Weights of a small GPT-style language model, trained from scratch on English Wikipedia.
Size: 11 layers, width 640, 5 heads of 128, MLP 2560 SwiGLU, vocabulary 8192, 82.6M parameters.
Architecture: RMSNorm before each block, rotary positions, no biases in attention or MLP, untied embeddings, normalized queries and keys.
MLP neurons of a small language model. Each row is named by its layer, matrix (down: output weights) and neuron, and shows model dimensions 448-543. Each number is 50 + 12 x the weight over its row's rms, rounded and kept within 0 to 99. A neuron's up and down rows have the sign that makes its largest values positive.
After each neuron's rows, "fires before" lists the tokens most often just after its 100 highest values on Wikipedia text that the model never trained on.

L6.down1833:63 45 55 41 54 61 48 53 40 23 29 56 62 41 54 57 34 48 55 48 49 51 72 47 57 48 57 66 46 66 58 45 60 39 60 36 48 70 26 53 23 54 59 43 55 36 50 67 58 63 61 41 73 66 48 38 39 34 52 48 36 19 41 49 32 59 69 40 25 39 62 63 40 43 44 40 51 39 37 53 67 58 41 43 39 62 52 71 43 68 62 69 42 37 42 35
fires before: "|", " |", " |\n", "|---|---|---|---", ".", "%"

L6.down1265:57 56 62 40 33 39 47 41 75 52 58 30 37 47 26 64 47 41 55 69 46 32 46 16 42 51 37 31 46 49 44 52 37 44 40 65 52 50 55 54 49 55 57 58 70 69 46 43 81 40 49 59 27 47 62 53 50 46 50 32 47 42 65 47 56 65 44 40 28 67 41 33 46 74 61 53 63 47 73 25 50 41 49 46 64 75 63 41 62 78 45 37 63 68 45 57
fires before: " ", " the"

L6.down630:44 32 56 59 44 40 28 35 44 53 47 44 50 11 43 39 48 55 43 41 43 61 53 39 32 56 51 56 40 46 59 59 53 76 66 35 55 61 53 64 45 44 36 38 37 77 52 31 61 71 43 55 61 67 33 59 44 56 64 44 41 63 51 49 61 58 57 60 41 57 48 35 60 57 52 40 55 46 53 41 50 45 45 57 61 60 37 54 39 43 48 55 44 28 49 64
fires before: "==", "The", "In"

L6.down1797:40 50 56 69 61 39 55 44 33 58 52 58 96 65 53 57 65 63 59 49 60 46 52 37 51 75 50 50 51 59 50 55 86 50 54 84 53 58 40 57 46 46 44 38 63 42 60 36 31 39 38 57 39 57 46 46 49 47 41 62 23 67 45 40 39 60 51 61 62 81 66 49 43 52 32 35 28 70 79 52 56 41 49 40 59 67 70 49 61 59 49 48 75 71 43 52
fires before: "==", "===", "In", "The"

L6.down1520:51 63 33 71 63 50 42 40 46 54 71 49 81 44 16 56 40 31 41 46 60 70 48 57 79 40 36 49 16 64 45 56 69 71 55 45 45 59 56 39 64 56 46 51 40 52 65 45 56 56 49 50 48 46 67 64 50 64 26 65 61 45 65 58 72 61 49 53 55 41 63 54 61 46 51 58 64 55 55 60 52 51 51 55 55 53 42 34 51 56 51 43 50 52 40 30
fires before: " The", " It", "==", " He"

L6.down1855:56 48 49 56 49 30 41 50 63 69 47 60 86 61 51 49 56 55 52 49 62 63 37 46 52 65 54 51 43 56 46 45 44 43 53 51 45 54 71 44 45 58 25 28 32 52 63 59 68 54 51 39 55 56 64 52 41 52 50 44 50 61 50 40 54 23 49 70 60 47 60 57 39 51 63 58 47 43 27 43 49 51 66 67 62 36 69 58 45 47 48 43 48 62 61 58
fires before: "==\n", " ==\n", " and", "==\n\n"

L6.down1801:20 60 26 47 54 47 51 52 44 29 54 56 51 36 47 50 38 52 36 43 53 61 49 55 77 38 30 29 46 57 69 44 39 33 67 81 48 73 66 47 65 52 47 49 33 67 47 57 50 54 49 43 68 60 49 46 65 50 47 41 47 50 36 42 56 49 52 40 58 46 49 52 49 48 54 49 61 55 60 52 58 66 53 66 75 57 45 47 58 58 49 61 40 62 36 33
fires before: " |", " ", " \""

L6.down285:60 52 52 39 44 73 46 44 61 59 56 50 22 33 45 59 53 41 57 46 42 51 62 52 31 31 39 40 45 38 40 44 63 63 45 41 43 58 48 66 60 56 62 56 46 48 35 55 59 61 39 40 58 52 77 26 43 53 69 49 41 50 30 67 44 44 44 57 31 37 38 56 65 34 43 58 38 44 53 24 51 75 59 69 41 67 43 40 36 65 52 60 50 56 44 35
fires before: " |", " (", ":", " /", ")\n"

L6.down2247:47 54 48 50 66 34 47 35 77 61 51 58 58 53 41 47 68 60 39 56 50 48 57 48 56 63 63 41 41 39 33 57 41 81 42 49 79 52 37 54 39 52 61 51 53 48 54 60 57 64 68 53 38 61 39 40 38 42 55 49 56 68 56 59 27 65 51 80 43 39 49 62 59 32 20 61 49 47 45 72 52 46 42 32 51 56 38 81 50 49 53 52 76 42 53 49
fires before: " that", " to", " the", " a", " \""

L6.down1374:52 37 86 32 70 34 47 59 52 50 59 40 38 57 53 45 55 62 26 46 56 50 52 40 57 63 37 55 67 39 49 69 42 64 38 74 43 28 67 51 50 57 63 56 51 52 32 67 48 17 49 65 63 36 53 38 49 51 61 65 54 66 53 46 30 45 24 60 50 57 34 56 37 51 46 52 66 45 36 67 48 57 43 23 43 47 54 28 45 42 50 66 50 34 36 59
fires before: " ", " n"

L6.down1051:43 24 54 57 41 48 59 43 47 62 48 47 38 54 68 45 45 16 22 45 55 55 31 58 49 40 44 50 33 40 61 49 68 36 66 51 36 60 52 56 45 55 36 52 50 59 67 46 64 47 54 39 43 63 47 55 57 27 60 69 59 51 61 46 45 75 34 53 68 41 56 37 40 39 58 37 64 74 34 42 31 43 38 44 33 64 61 40 22 41 52 65 49 53 43 64
fires before: " ", " |", "6", "2", "4"

L6.down2515:59 44 53 47 53 64 54 46 39 59 46 56 23 52 52 65 69 56 40 45 68 39 44 42 50 38 41 47 38 62 60 47 40 47 36 34 37 40 48 56 56 56 47 69 52 46 64 69 63 40 35 34 33 65 61 57 47 52 45 67 42 55 37 42 41 46 47 57 29 39 50 58 38 37 43 50 59 55 25 29 49 78 62 48 49 65 58 49 72 47 43 18 36 52 53 48
fires before: " by", " to", " as", " the"

L6.down1844:61 46 47 59 41 41 65 70 47 68 46 46 32 44 30 36 49 50 50 27 56 67 43 58 58 45 46 56 37 69 34 51 24 44 38 68 52 66 57 62 53 55 65 35 67 36 28 51 38 60 59 47 47 48 72 70 32 53 47 27 36 40 39 67 35 36 60 48 42 48 59 47 51 49 43 39 35 51 42 24 68 44 52 41 78 58 40 30 34 52 38 44 45 78 52 63
fires before: " by", " in", " to", " on", ",", " as"

L6.down1001:63 43 45 54 48 46 44 53 37 65 44 59 84 54 45 76 28 31 68 74 29 23 42 53 46 40 82 41 45 48 46 57 69 40 55 42 28 57 46 53 47 21 66 39 74 43 65 45 37 38 25 44 53 55 36 54 49 70 62 56 62 51 36 63 78 34 49 63 41 47 59 32 46 52 51 42 66 71 33 57 48 57 23 38 56 54 37 28 57 49 62 57 43 64 57 60
fires before: " ", " the"

L6.down259:63 52 56 61 58 43 68 41 49 59 44 65 54 45 60 50 64 48 62 57 55 43 45 49 39 36 40 61 24 34 36 50 43 40 49 68 49 51 52 57 42 45 55 68 46 78 59 47 58 45 41 56 62 67 67 55 45 50 44 42 30 41 42 24 43 55 59 43 62 25 49 57 32 68 50 67 42 56 38 50 55 40 50 68 52 34 51 49 54 28 32 62 54 37 52 32
fires before: ":", "=", "–", "202", "4", "6"

L6.down325:41 58 36 42 72 31 47 64 46 50 73 09 44 29 71 44 55 49 51 46 32 55 58 51 60 34 53 39 59 40 65 44 64 48 78 48 53 35 33 55 37 58 67 68 51 49 56 76 58 29 57 36 76 66 27 61 47 55 62 48 46 53 49 40 37 44 48 43 48 40 77 48 54 49 51 35 76 25 47 65 47 36 52 46 58 45 42 41 53 66 40 29 54 53 32 63
fires before: " |", " |\n", " W", "\n"

L6.down1644:40 57 55 55 48 43 65 21 56 42 11 61 53 53 52 56 43 36 56 56 30 37 54 72 46 28 36 51 51 35 45 42 60 61 38 63 60 54 63 46 56 56 53 41 53 47 43 76 55 51 57 51 37 48 51 51 45 40 38 42 76 50 50 72 64 55 62 71 52 44 61 38 55 75 52 45 61 28 46 37 71 37 40 31 29 55 44 28 61 67 68 56 51 58 37 75
fires before: "|", " (", " |"

L6.down2423:44 62 57 58 52 33 56 56 40 52 53 46 54 41 53 52 53 72 52 36 46 49 55 40 47 44 44 25 66 57 43 33 41 47 53 48 32 67 44 48 43 59 47 46 56 62 26 58 49 47 63 64 61 60 49 55 73 43 54 50 59 51 56 51 59 36 48 54 51 53 64 30 69 51 40 40 60 42 23 44 31 21 50 39 35 41 36 49 50 64 55 35 27 46 45 59
fires before: "|", "=="

L6.down480:42 59 65 60 73 35 59 70 44 42 44 35 55 46 58 59 45 48 36 42 47 43 66 38 64 68 58 55 48 41 67 44 30 59 66 47 17 24 41 49 51 33 51 52 56 46 51 58 62 53 46 41 45 40 69 40 50 61 77 54 68 71 18 39 30 36 37 40 42 45 49 40 73 49 64 52 60 57 34 49 49 54 57 57 43 37 59 52 52 30 76 43 65 46 23 58
fires before: " m", ".", ")", " mi", "2", ")\n\n"